{
  "n_head": 7,
  "norm": "rmsnorm",
  "norm_eps": 1e-05,
  "positions": "rope",
  "qk_norm": false,
  "bias": "none",
  "parallel_block": false,
  "init_std_down": 0.00198,
  "init_out_by_depth": true,
  "lr_mult_qkv": 0.4,
  "warmup_steps": 200,
  "batch_tokens": 32768,
  "train_tokens": 394500000,
  "steps": 12040
}
MLP neurons of a small language model. Each row is named by its layer, matrix (gate and up: input weights; down: output weights) and neuron, and shows model dimensions 96-191. Each number is 500 + 40 x the weight over its row's rms, rounded and kept within 0 to 999. Numbers have three digits each. A neuron's up and down rows have the sign that makes its largest values positive.
After each neuron's rows, "fires in" lists the words (lower case) most often at its 100 highest values on Wikipedia text that the model never trained on.

L13.gate409:468559465552481490484495511446466506461477466555460563494506496445512527518538567455472501448569516491503491454464521482505532493521559506562525471477483514485450497485530503512473516511477541555550496546531437415651479490537437556434459456479437555473552492510476452489462504493500459513
L13.up409:528522407440472444504557461455474508500445486462465532596479489537511569549460518518502512494557495490548503478497480516495490418434516481570513486518527501569402599434489495516489506538525519533437547548496457504499444432537458503468396457508497501475455504467516532477473503459516433449
L13.down409:532526517511514496559536443485499467489510438486475481479461562527503576522511492512475578619492550492452513489525408468439515476429439519454445495535520553528542465552566546511517525467437517525469489574462544472483520572492475499492508485574480470482502489524517558494471528528529501511
fires in: "be", "is", "are", "as", "was", "were"

L16.gate255:492477478542514498520482511476509522549455528557426493507533474534459478521531529436485501573493508517549550501569481526456451501573487562477519475567538579464466441469560502428571579509443521501589452474547577480451592447519440516505468521530561495446538536432533594458508495478502462509
L16.up255:525484456555466466533468544476528473464531534551498515501512479517545561531518458521482563436479507503582472521447575467457494458501505472518485502572473496435514561462505532454546526536512462428494484493435523503482501498520563446475481562423479496521528596457547476536476457532534496518
L16.down255:501472463527447538530537461495457483476547483469489498594478447563430460527475562506435527502459480517544443488549417499482471465493524465514523431530555524459474500461538513427499491510568501499579447504514486415546509448447478516447529574516545452478535561478474527496468495580410427549
fires in: "the", "named"

L2.gate393:469483480501471494422517531414557539525458432502491502526489543565485471511539521459459478532458518486503473469517465488460516504468574505481504527458479476476523520542520465459540504524535565466521496487470554455491501493426455521522455475531481466486521522426445448536537528501501496589
L2.up393:546431563578447528472528493476532491465530485479466538485485493545514521483527473495513430515472535505506515473425490566515456508485444525434488479514488465511518509501518529467435472497526516556479496565386513523483525487463467520504553490448537515540476505559470433506528506514514525623
L2.down393:515444455511485444490413519471546555536547497494532518484480481457435503497507610459483487541482503494580488431585524485437449513517480486530465554421488470487510485520467501497525479480513549461523478578502548482529477491490492503533570514517541461492502455444429443580513516448461496524
fires in: "their", "his", "her"

L13.gate268:514475503475485519546444555476477518514496457486519554549445473487552507569448535463427438535506560536587424444494538508507520535495544455493557569542514475489524504521501531446460501471486551519583617504541492495487558398443517500460522514484469552462411602499448561536542501487473526511
L13.up268:433513504509457562423501476433533578531476458568484559463454477555511477524507500498509488462513457496539467501536475547546517520554553437539459515409423536514488545502482506445541559510458508526488522445464544592453485444506452446427471517538470519478450456523446521575571581579557514548
L13.down268:476494506546479491473509551491522521520519470519525491490581515493452505485470532509570487584498462509486439474492497452499490516512473445476471483560492551516515490456488537456439496502473496502530567530447561474544454552458458573541472528414503461494516510490482528583537515531554478494
fires in: "s", "his", "my", "their", "more"

L14.gate364:442461523527581564520522506502482493551500521517507501505540535524555436475434534507563477483521533479559488452532477468453506477428575462494527469499514467453452466487386458475490493540501549515522442540421484483507541449431472537526451521433456466521577507557555555417508526445477427507
L14.up364:392451495491514494532505496494454562504510487532476505468569511493468471425532484568427547434525550479482565434493460506499525434465487539496440497543508509507450506517512470514430473431421448503461464459517499455531560513434475511527500539407490542471495489536470447469545510496546434540
L14.down364:512415456520481526503429512488491536517565511513485440518478505508465455481513511431519464460471463484477524489508438486487540527469520471456547488485481518417492480466490523455430534511517530533465531455546418445439501475403424487506468425508527475590468482526546489487473575531494547507
fires in: "at"

L15.gate30:511478532523475430529495521473524496478399472565520535565530483474512445430510544428537511464549589478459493509491447566530508422487525503517500469375528502544530472564567559490517455491469537530467537437576451437532474559429475465410435547536433488547510530482535499462487450501449569509
L15.up30:479434459447476498507471489473442467503495501585428485469477469520486569527586527481476504484557515425493421468490487514479488538524433460620513532490504519543489533511433527493520547438478452514469536586560505537513527486519482496532465438509496521491519453510448485508480489523510458502
L15.down30:522501516485489566504493454412486533485474456440494534515395495489521506516417564460575534522504480465528485477508558594526580521434512593505468487469478454502531476543432569602501487525530531465509571513543569505457512506531491583498527502523497471511523515586588522458483511489469531552
fires in: "is", "was", "are", "be", "s", "it"

L3.gate424:541563466539473466502432493486465520456372444544545466452556451514522487474501528448458513483467599546455467482551505444421540453491545459519491474507470530436457466450524510417444584477502556494444478460489518568526490517455455460476487565430519511511513584475481524552569491440369546516
L3.up424:490471552523524451580491481475550533466534498521492547521622464479473509474486450442526494596450493451534512512524492497438538530524521516445546488455453487469501498433487521472493487462489483537502490486530494532444551479469486417474495610494455492572491437474478496592496515429407509551
L3.down424:475531524455387500430486446498490440464503480541466456570568503556430466462469491466603494545513503464553509493569527515504511569427436522534576538479423414521538507575484477475482465481523513526507467533502512497520491544480418530473478526524492538483537520546484454519525510482481485563
fires in: "by", "the"

L7.gate169:513507432587533576436470513499521448487458569518522535428479460540510514536426484471513491496502530530537529529489458438516538475520473416497501491527512455508555400474462499470485421546498458453510513496441493522507490527628547468487512496486505467559374492529493405524453445522585530476
L7.up169:507452480510459534514465527510441431559486494478575507451539511515551481549486492501457556496501547467448503495504520501470535517473556475429522498511522453476593525442505560491452448451459460509469520572498445536510440575496484473526528552548520566468455480416577485514491466432498529475
L7.down169:538515496534559528522567489483559434486550488526477520551522484505477554502513451535564481548448487488495493491539553561471422521465573491542485473475462483458460527499461522422571526558497485530497494522468481499495543542530474469513514486491572536534509512437527473550502471504525500497
fires in: "made", "making", "make", "gave", "giving", "kept"

L7.gate487:472534540463516510534558513530528577523499540499462494476540454449506486516468456464468386451581457541547518562443587537543519457518516519476473550584535496379558477452492518523497519468547425507488444539525569503469547525492575502510533530396495495530449487515481469445529511474543494517
L7.up487:509543505481454501507495442528562545444517488532563517507572543538528548567435484428460495516534509404478579430500462523458460534512587535466520516490538417455504511421468532474562520457543578448507465540507504509423547586559542470525526499532476474504492507436413488492568441421529490500
L7.down487:552490468491514577534539492522516464497516528501517497477411553441513531472498525544524474469489537523417464520360461532532514547503452546531461475443507503400551538423508524522447500477486457497516515512527496502457521477458581500517540517494498510519518414484518523485553505503563524560
fires in: "world", "states", "america", "capacity", "kingdom"

L3.gate10:519429493404465530469495494561532444445524449503539510463526527466516557568479464495438502434529545557437538542442470529497519462514462545494536518600497471467480447509498513510465491454585515519563507447542436473507538511521544493555572464526498431493493471539456509471508443467488492444
L3.up10:529502473423441474483515504540515492533579461505554533513553483476483535532447413473442479475488522537424529518462479507513504432513505575515484476579552495477461493525477546525455502469531567565550506453514448465489535453495529515537519454541542431515483499573499518526510515461533544442
L3.down10:510494509471466555451490514472462505523517507513533526476488501541494538502568456576522464451558518505491516546415565547418461468493524474558483475498470472428455462473488471429492498493566481502480486464421500448468491518499483472532501436544440501440475545529481523464468615497476540459
fires in: "world", "tournament", "finished", "2008", "race", "2009"

L13.gate165:486475467513468544511546543532526513558402481525516517479492479506535432465544409407568472506528444499528504447470496480467570478463505478463509446605543563492534500434408423480447496514412539508502510527496461551487531551516529465481490499467513461568520523532466452529544486420498475513
L13.up165:479467460527497477537567487502555470542514522516491469516500504482532535484476461534440487522466549412554528478451482552463483517483535496515558481491443504536492511569511505556390465476473532480520585516525480474506560571543508469542470422544502502531511414472502487525519483554495468503
L13.down165:519476440422457561553501488396488565463574494517478461539419513572494416466476519460497466594511494441538471507543460471510506498473486536571532449576463501499520537542519425495484558443531540492476474510489497497533430558493460516508485541478463499429540469508431493527496508533443416507
fires in: "on", "made", "making", "longer", "among", "make"

L3.gate381:503439483527514528520570518466563463495525506528505550417617481487529546511492493484487463527494555494455526490445519592501483533508484550490482581519514535459484462420532505476503524461431458517512524523496469507490492528480451513551466465523396510559536533486436522534538455428535480500
L3.up381:532493566489591476523532476526503516451530496562479536457536502473557514479388485565480512423536487537482543480497470473455467544441516507572511459566493497465486473533430538516546457439547525488561519589481481441522553517448507474533571518520530477427572525488423522499525462470456442444
L3.down381:412529495469561527461497460502524466573512485533464453523523499492510465531445497546453472490544560504470553562448451503426511510477552530445432450422530443521496475492456533492565552451531518500527515511443511433490521464476547525464522548523600493441540550554476548412518523508468504465
fires in: "states", "world"

L3.gate147:577453437502472620469483465506556473421520459538558543513475533531466518471505508497472546446465554546510465515483477521440497514559541549408487576489533560537472454517486496412467447554499547440533480530490439509390503516537478448402478522502430481531551546507515545505528488458570530472
L3.up147:497493532515571605441495461525481490544530475545458436525547499485501489510535515470521457485542581496501462523499518443508428434517500523576462499524504502540509517486469490459544457551486551469449464474534516570413441516517521470472521505505497413512488432553492519614560520532515534536
L3.down147:478560473509478517474464588490460517516528512577484436524516519524464493485546469463550513437554476443476515505505506538443422476502585518524441544454470506504610493513487525434476508500479578451502509448503492511479412473503566479485500494510521411460452524521458485523529453514485522547
fires in: "released", "opened", "available", "recorded"

L3.gate518:505485472532493497463520486555543516435486492532496493490477494430518502546501529497491429497549552543479576511548522498487515547512428561490495536504429474502456494534473547469466571454561462477513466544513493596477539535500495464487505585469516479606478521465461438498524456491478523483
L3.up518:521447463551493460510510546532502478535550468536459472520488489561518508547470496487474411569480516472460522482556501513500515527472458511503446534496441442480508517470464474425456549488503506463559486558517522493505540511435496545433449500541530471539485539417462482547538446504479525494
L3.down518:520432520493425467486505488485539474498510508521500452479511527550480493523440517519532452525535528539477582522596531563520485497519488502536532490509433502511474507536452499477478535487492489457477501541524496486539547532522519493464478567496538463554515547436492457522475473510442486504
fires in: "the", "an", "anna"

L5.gate329:497464506453475584516457475540507482495519546474537502455517561479492476567430548517459444567480586502457538478484490485456481514513548531576451466448519551524578453454514481527491454453538600547529459509499464518488501464508501454466577507515436525520493469537534530524529555412527466452
L5.up329:605525506527548526456470530495485547503432526602503432497419497409482467486466434538455533471548518528488479478506435506533458476527432574501499541441466536462488515554485529544477558509548581580530478567532481552509470549499516423493431528504532507509423512518442447465517464528481536507
L5.down329:494531460479562528481482479571415433492427521468548448478416440518488497505478480488505477524428453514487512484435453473512459471513494455471414451458445452478434581501426442493429500508529587477496435566594488509531498486459590404461463503520532499527443489513550532505533452429496447512
fires in: "music", "released", "brazil"

L16.gate329:432520458517434504479462459497464546529454529507533499470475540596488495508509495447509550509545548531509544528554450499495438454515478496442481461538509430462514567517497583529468523446500527498522473464498495506530543562564550497473500467510478481455467514529514411567550479485462462529
L16.up329:529519494474506514486515547479524515497489528536499438496470503519493477481576522499488562558525483499498462503465477480434459440477530477474516488524479463492490515534426497495443501501477512506522512503496463492503515467487454431511494545514483420562497517464529474495485458498563565392
L16.down329:581460442448497486448530465427494465423435520550488526440511601454436602484478554462504511556532538411522490481474559547588511455526461514455541454479528443536454472468495507470473453525523547466546554572507516545479588468510505527499544522466505461473558466469482473537548449511516525501
fires in: "s", "his", "her", "the", "from"

L2.gate252:531487539565519501513524564489450534500499447465498467499554439464507494456500481473553484503461450415469508498528526526510447518520498511393450505547545517444462560461533516521494494470539533469568515408474525470433523492514438521452446490497491505513505503532460521445579546553514548491
L2.up252:513461433439486497480476531542560537452563490498515459474491495427463505544531533488558511515484427486518435513515532506511554521555467564503470513429526583530423501466484488566604521450484472516493562460556455546498504499517598523486543573465489565548520427551454519554485515485556499440
L2.down252:512431419425483468462478500514473513450487504535478558489434473410450494535526505550452587556494514528518492563434563597516486540516545534554536525428514554523487435526515462448588523493549487545472446544455477587532510531492504499464498530542488560482596540457526536482481523518457488465
fires in: "round", "team", "result", "finals", "results", "final"

L3.gate5:435458542534489573464586594494513493475519467507471481514518485457523527535524478455526512543467518505512533521423497480467479507450501536481513467503472458455539512541514498512493487527453477496488464488461471487535492499609536461488474564445616456566491475451477463421480527509505543404
L3.up5:454414538489473503514558563500480466502536476476512465492588553530599517540446484494517490526541511558502515561501561422514457517448490554512501475469489518505473559485518493500532541597508449527532454482479449487582467469558495445491490496526546502537430449515495462589479470444521511489
L3.down5:487470461517407530480579529499447423486509498505550514528519562537561553523495484483519522527480446503559522565500527439483495469504522496541486491442502454486479537443594478492506506523517424498510490535491463451566475499547420442486511581507560548501454473480497448559495478437529494460
fires in: "took", "win", "made", "take", "taken"

L2.gate454:380495518497501439548526568524454460500510499489508487451456456504535518476444490499447541442505470403493581557509585529492550501455548533556514492579406510515519504532472497489517511532481522516436469478585499449475460522512578553520464546557487492530506481417534472523425529565479458492
L2.up454:419468490478538478502505553467493457495425574505510521483466500467485534531466520491482554487478480471542546522513564554578500507449582509544557495516499470467501440477527539515502520487425545456513540427527454555467444548531467516502477490633442463471502531515544490505457484567494451538
L2.down454:546477553489555530417488404507519522534474506535589494452520506488486494481523428458483518530482502521507505399457533525515496477380511422546498533448378527574424493489495508572449491563537492463481533513492469538481502502516435518455495601471509486430506500491540527479427502500524500546
fires in: "is", "northern", "river", "southern", "railroad", "w"

L3.gate152:484538511444491468459531546450574434477554518504482500548503520556521483445467450490562536507512484469547509431572499423421524529460483507493458494573486556507489495484465443515458473492452467485451350542500489550572492563496547560489481580431550451458546504508531509460526512548492447558
L3.up152:512526505454524486446563510479517492470518498559509516524444516541511478418476506514470519521535506485486424483533506407441514533490524454444502474544437553487516522521505482558486527525489472564462505555540476543553519535522539529458511555439534456509503547509568472442533517475433473551
L3.down152:444527591418422433517543506479581471471484513568422473620441511565496502445477496550518517544473532475462522492531550459478527515470526463483530504534492511459470483596475452492523462463505473496455439559505525517521494544525475524499521552488544481480610502527487401519440520475483536516
fires in: "with"

L4.gate170:440461452442508448529527519460540490454499504463467467467515488449518499452529488469574465503509506551498497486503480420456545464434521503514457520494462509550480498415492475566539512488525490457535520491524510417464493433541512610454462536523445492420505466505472440455532481550567476523
L4.up170:580492415460491517492564544547477479470448467547479523419451487475509531451451527542510556457492521479536495530466526429592535417414539472493460517482569462499546503517450500511448502475486449494520410489446562467437482497451549521553488445476518502448454490480497492532511510572443500526
L4.down170:516507505480487452526505519513502504477481496550452491468530444539498506483519495467566570547500538487515507520458554525460505376531545443515474532468475464486522476527524457452482490509590545522540503549440504529468438505503563537526592470525542543487503503462477387506546491545503486420
fires in: "on", "off", "pacific", "offensive", "w", "there"

L10.gate48:528442501498494517489555550596494513515556507442448517503468532522524450508512572472556469534570552553516402515538462454575522535430561421550509507436447550483528489513490494528514515491523533551544545519529539533570512432478493518494477468469489527493530572508430488468438487445506480537
L10.up48:592534524476578490499620481575491516577489589496496510560492516465501502499535508466513497504499591471487500472574492508548464477497558539474505485494483520508495557513504542498481483454495424526531472496519523594510477530452512470527451577504560499479435569589476522439474551462522395549
L10.down48:502507513473475495454549531545478452498520457501498516532554578522508524561433487518531432564525495514465454491495504442520472474470507477473505448438464537496505459586480492516511449425486472559506553482477438521476556498505496575562580543478519488487512598533498419547436486502542539459
fires in: "when", "where", "which", "if"

L9.gate488:511465511488441516468422554515568502509478485471502432496547533574493467510497496487491485566571443504533456478519541503505468523443522539471544524549522430523498504495489485568546483529492471484507482495490508496543492493482548508518498483487434532449535537489497465448555496476446413488
L9.up488:515497482466437423544466491484457499486485506418519460408472498460489418535513428561423514515498529506499556496547493536533449494497480538511482490510571529470506536530472540527523429518532550429503516518486510565508473490473534470499494420429494448491570475490513531516493527562540421520
L9.down488:502497517528521487537447526457515514480468542468480446478459490479486498519509432565383459517495490452441501491561486542554558465573515527508470478450510434472505528463541502486487457505471523458483525538495551382553518553508505431568459470517534542533502537487484500504487551538491512508
fires in: "from", "technology", "technical"

L3.gate7:527558540399541440483487524517578495459446560559537502504470513495576480529574523489447551480512464507453432593509537471530496495563495537544553510495494508562480504480487452556497555538467463525558491497506567558560461418512495493454470564479512542490532445478491489508466448413540507547
L3.up7:516533533455509517483562522502518517531496467477492552452506476530505532507524451446434519448441479539482528454518527503493455467547457512474513491535564520542440487439535516483473530544474514524542589548564518567498472501540470470457517558475499533525471624536534469483453506505478486549
L3.down7:487470523499465497573534473528493510528507527541517541459552479486538545568505445548474419498462480481462501518557542487546471527546552541519481419534514558544538592468497459467481520538491497564445530550538522493513404558473512500490496486479535521419487587530495500496515481478564465574
fires in: "record", "center", "coach", "game", "recording", "recordings"

L3.gate364:502437470513520475534493538486527478470581470527492518524475467532446571478475504540499497515493492507483482482475528470450554513516538490497481503527478538468469629529407517496514511498469563473528506491544452474455496520496459538534507444535417437427560471524518543555576504461512532557
L3.up364:462501483416511476448510547492449490541501600518425555546516430552485502472484506533453450516517525508463542478490501473509446464470513534484406487589527528498483565458556520507556527474440485507476480504583523545544559495483453554539456472506476481521494519484475506467453520560575496566
L3.down364:462500501499532544478564511483545526520507557445459442547471524518466422487514553516444492510442471479529529485468529438444505446551523458522511427539570497510529495480482494483570467501517525517446467432553486505564423529474441465522509505453513514553560437520456413540499453455513531507
fires in: "with", "including", "by", "like", "include"

L2.gate332:566528480526547434513562479409503473586486458550531521459598484453500502523513450473529511529456617526510482495579530486534475517492530563542519512480506480479501503494465515535554501533569482477477526474464486571441482507514515528527411479485420443479412456448478480485575534463465591528
L2.up332:508496577389534422496571473500474497532450436506471519410585488499483548502481507491598465551524527510481517484562506455511467532481478561555508469561548515428492495512492455545535537537493544498551518428518468478558454489518512466542449500495520475541488501457486480576535514536493521579
L2.down332:480562591497493446445554486442425460484468491437470531562522523558486494476460543484498531562526494474440507502565548501533505469500496472561456505500483530493441548467433515602512524478469516495551437480562441537586408536494517498547466415479531455528494523536493503506530596466483493545
fires in: "been", "were", "was", "by", "came", "anthene"

L3.gate235:461477484567534545511501473460558413498505492465500494529485491479483396530443543492462535489501587464467459460570566541494533502506501536476509531508507582516528524471440505524533499547560483551434512508518462576517558563508545508482513518504571488448545458559484464514527488490522456434
L3.up235:494494437540545541493490439490567418486498499495498507501521496552479406517435572472469509479475551449513479438567563519485468535519476540470546551480491536466538482507443517499525516534573518550405516506499472565486578552553551486481542472485556503431547473496419498503530462483526468481
L3.down235:448471464539563551465500470397487455475499454531447514528453468533449535487478501494423542517455516461526491454563557530483529592421531533492513527508446496517512454495506491521534543499546513508497508574524494518426533531513550424487539454445492533532495446487501483461500499498471464502
fires in: "released", "founded", "produced", "s", "created", "launched"

L2.gate407:563529455455464507488465542543521489476515489504488456523470474488533457545396594556441465493537481467465446427526443520476560457470499523466491517513529513533521517472545440503476477526487438563467596515461518492429410451537459516520583516496516493520501542512440444397447488486582530556
L2.up407:526541487454521511495545555473500516478435449506485455496476515504510474624443584526500519543583478480482487498549542528544540533488511541512479539539574487522493533465525509528557516548474480598506468465469459517506541484552497510541531500473467444545567500514498495488539468548580471477
L2.down407:596537439495426491463497517481435527394425531511542594555490482508568476525512517443548485519491457453499502491453487509495474541571540498500489592481515514488519443492416534576438499454492474485510505519537463543431497439551432427435471527497510535456549423478589480496473477580436527575
fires in: "million", "awards", "number", "e", "single", "chart"

L4.gate250:400525550521430450420510488568519486445544511537543437549470461472541508558487452539563528526515545524490517480456443552548505520473415529481464527485539472536534517515472519444470452555470537524552448478490520535475469541515530435530510497503467518495485505540481494584556494534502500526
L4.up250:507499471480504559514495452535530455478479538511543545556508538404506457484489486515550507532500465470481478478432516511545428521513494522519541512490529509533468546505592509482575561508505487485563421494526452424484476434515506476511478535554603587542499464587502424538451482523475489580
L4.down250:494513439580523488504485432490460435508437492567505534478526526395450434471510472448606538449514489512486546461492486518564545473520457493539519551479461498489522466567493592452538487545471505546531473472611560412463442519496477494502534473478502521480547477523456451542426499475478481547
fires in: "he", "she", "family", "published", "titled", "then"

L5.gate90:482520509483515516515479518493512536524418514588478535454517491514526460403574455542504522445514518472511501507548446505547539529484525471589493503510534556460516470520480525510565503544524522499518561541524452474535489466480490504418552497575445561563446494487484486448460498552445460483
L5.up90:546517491494563455549497514533519508459484491503514468503514548538546485461572448560537502541480510465502484474473486512494542464491534515601491460534481528520494536468472451521562453518503505504457542553440511491584497498521590463465511450584476408561436519499488450475480524553433463479
L5.down90:543484519480472548457465512473471452445445439494513538518495528474509455491617495496493484503529503412405443453561524616518531473502489489542476504484454532437514440538469570477515499508491481491492531506554491498487413446514428483462514530489456497519488481480490505494384479509476512534
fires in: "was", "is", "being", "yunho", "received", "became"

L16.gate403:483463465560496511530454577535435523562504494542486503507492532480494486458506538528510459495545526579539509507583483509529487512498516490544399499529482551488551548487486535460461533490539501525519458466448440471548494495448510444530467495424523484503497510423459546515475533467458506499
L16.up403:469459552519528478502515504491491554514526380499492570555483512539475543529473522491475504530537476404454450575562478544505510557519425484550431511545555458523485543457515557447500482545540544573474497509570504497472496540576491523503491534503459431423483531459494463579444483510511481473
L16.down403:496561537515438468491520508540405439491476494491488533572512438461544522487549482438509519495494508466459546515503557512548470414472485452451472541540505414480476460495594499458537554480511526542525570532539523459481489461492458505485560481490450521577449555468460556521527546426473513495
fires in: "the", "its", "his", "s", "her"

L4.gate261:506472591466521494461510457461498503491549530444455491465512495529539460555465516498487443447473573513540524478430543458527535466509529547480529514475429491513402496490580638543461427421529539474534524466485466586456494543500517441434509528473528512512482514513521481508513459451567493471
L4.up261:561469498471528500430522452514497521478507453502435518464479502471463416489508491482530532482506542509461502506475440479454502509517496492449556492452348461504420535519538521424428480515532497527583496497544538548404464511429484501491473491457521506512540523467509443544479491460511465494
L4.down261:518445488439497452446602504459499534494525525505400499498547488501556495483524503439510476505436451517462473522491471477483530486438526606520575474443456513480531558542519531498502528518558501517498489510563560507457466567515448531517521492480558493543507515486465460477470447445520539473
fires in: "music", "radio", "kids", "we", "sports"

L3.gate545:553437490476492533486562538530525490527499477514511526532431485449441452495476459509486449545407452477503558474398417542524533493456497511532566473488518531486503457452609488460491502434498504382450479478378496548558446436534546508494501500502585473505452625510437466480439452472555488489
L3.up545:493536535412488447504450500521488441518510492488449562480483479503493515520552488475521466501449544445488473474488440472548459507482528496508520469469527550507508520482546562564483488497507494554542479494384565480500462489487550481527493463523550515488476540502449552490479502435599540487
L3.down545:507461461467467542473468471574492471572507468482497450528392459500473447522461512558466500535461529440449515443491557489548514512501555525495564497472530552482511510458491556443506493514560563458499460531500526526486556487468521477490480506491593510461484581455477467488445573479467413555
fires in: "south", "took", "right", "advance", "take", "top"

L3.gate372:557527499578547539509451530450442418457485464566522509540535396436507555386510459504495523481519488520505531504502544484484506487540501444568515425509574473429456542486473509537547523528513481553535495576553493528457599501526421506499424455546485436527576506479442417529459461540443520516
L3.up372:516533446519574589482491513445520412442541451509521500572522431551486506485527449482530488501566491518518526430509487515523452470524533512534526463472514485530402416385512454521540421555496454544542496566503472465461538500544446507455473485500463415517542450490462477484430504472486449466
L3.down372:488547456502592457534562485493510514534477474524480439517516477489487472493543495520451535474522481510459547501547440482515511520464503541451501512504492484553492575433549503551524494541536512576492510454486509533497484475469514509553475561506575415477550497468527501553511533509520441472
fires in: "is", "for", "club", "islamabad", "was"

L2.gate56:534477424478464478468453493470537518437425537457439581454569487522507557434549496533470465464516479507504541537485540480507443474483601492504506480470488474484445511516548534546572479528513506508513499509486413478453442430507531463447505484495535489483534575437530502481435495565468496487
L2.up56:513501423495444506451486489537506513404529529505548512458495547512434583482507467465516514505558521493456491540515540465474467525513552556554473499493485477525514470494460605540494455501456425462472476531495448536420508427444530442537490448517523468527513439492526468493431431504404489516
L2.down56:510526432544511464482510524520537505448533589494532569448571524491443544475534476431507473549557521569506529553540565503486415491473525474549445518478467509532441531463509581454447463486544457464507504506431441543535526429473497433474534467502449457488519522462547481491504512539526501552
fires in: "this", "there", "these", "clade", "island", "w"

L12.gate83:513515544457537506532508495489489487528446483462489476537484439509527436536460508507490549520525527508621467504530527559485479540482562516512503427565449483421493506452487452462467591571508507460450441503502481457473504534454467532537500441461515460534419509493411543523599444556488441469
L12.up83:431501502524572479529566511492540556527548440455472424488506516557504466540568455453489514515524525525514511513489563507446531506580558529462496477578494575462511494510559485501477473467543462538513498566531499548467565490452543538550408588539516528548554514487558508499469472502498530510
L12.down83:435593487537517534514467507550525514494478455428496513539479505497479502418500420506457489493444512447509456555517477487538502427543477523578557453543506498479540530447482494424520465526489522572423461505526503449452490497440418545509442540433514477473472489406513461447429478498451514570
fires in: "to", "the"

L15.gate51:528502526495458496542473530476451566495542460574486558492604474537442546539513514570485436529488454507565511537507577522508540519495509553539569493493565578485446478450518465469462535477479485549542478522431533508436519543433505523504445496468444486469539481510473587513478537444483526456
L15.up51:370480474531502497450501543464509577547552507481505515466529463555466539484443494477452451446473460497531523482570438521530517440491456457552481477480511555457541592478452532437511496548532432470458471571554504502478480490428505535525477502456531471555592462505515532482497477493502450482
L15.down51:498505492566516490506425518432482569553505489462470492476464532472460501493455519571474484497540502438585402407523507527513502489489539491575486468477491532470517494521426551428504468514479468468494495505549491377502423436461479515519530497536578494589556405489492506433434520488462463566
fires in: "the", "among", "at"

L4.gate288:499488477447552583493503434482551510503586488472487443442474473505534597530525525455507462539508488510531524469471490437508449495475532536480530530526538486506492450414507514528509479523519509508570520486495480555488570431484510510523463552438473521462508368456439572534470497542526548565
L4.up288:470527508422460556452473571597353560445517498498510484511538504558534541475490491416458492505538515587530518557461491438443478464501540501511469486488482503544467514409469495557517448442459476547518536494510498474581540416514455483467501516442450482538502481531500545501549512552587469473
L4.down288:526488491499473503477483520563484442495515531477552541505469490514481585513541494453464509456485439445551408506473435505481473426537496444430448464545529484551502437457468541558464488459457476489451521500486555560452562422513540520521523506484545489469512528516483528490542481533439475564
fires in: "award", "medal", "center", "entry", "entered", "entrance"

L4.gate297:476464535500547485487537483466551442439561501511560458538539544513508455457458452488489517568473431483504466475528505524564527457480536504496546481495514512508516518449507515494568490568472476472518498538505564484446488418523493511474485537514508443525432501514471559479460430547435466610
L4.up297:440432509454508497458508533488539506483516550539471502506531559488525511473475456476493486595485442494489497414484538499523489460399502517507506435535482483483454486440445479518573567504517521482539555549510478505544509456584565471479448528522514445554530514463472493559465466573532444601
L4.down297:545461464408542522382414544519442483474465499523523524467511495532508475567512469497423474550470502493483437520514469485443514542494548476509448511562516554497450446516515450506509423416491527445482460502487463560465484468560497460451492522499489484490584514419449504529480532560551468496
fires in: "final", "round", "chart", "entry", "single"

L14.gate250:506577461486525556543462503513462477519454481480471495557501472466532561509491536560530542453563503468461527438492390506477399514527492502488509426462545491588400514510489513516477541566482541519492544537473544470433525440510531537463479538386414467455472441494512525500504550521489422493
L14.up250:455472459493491487551573487502508405545527467494442378506512445453596517490545517434420480478610473504482420522533553507435526519519523480493559494504523534458512506480476497521494478465513481481540520514526451496424501461521511529439512527426439450480520554474415522516514531492495530503
L14.down250:497528519509449458532554521544486552516532489570553451441480489539457479528469455471482550530518568470513581548544465583497484387520530516559557512528502496506452512540428537541470503514501476485411521491488500558518521521502492496551432505489562475462489455473440573539454525542553444517
fires in: "to", "today"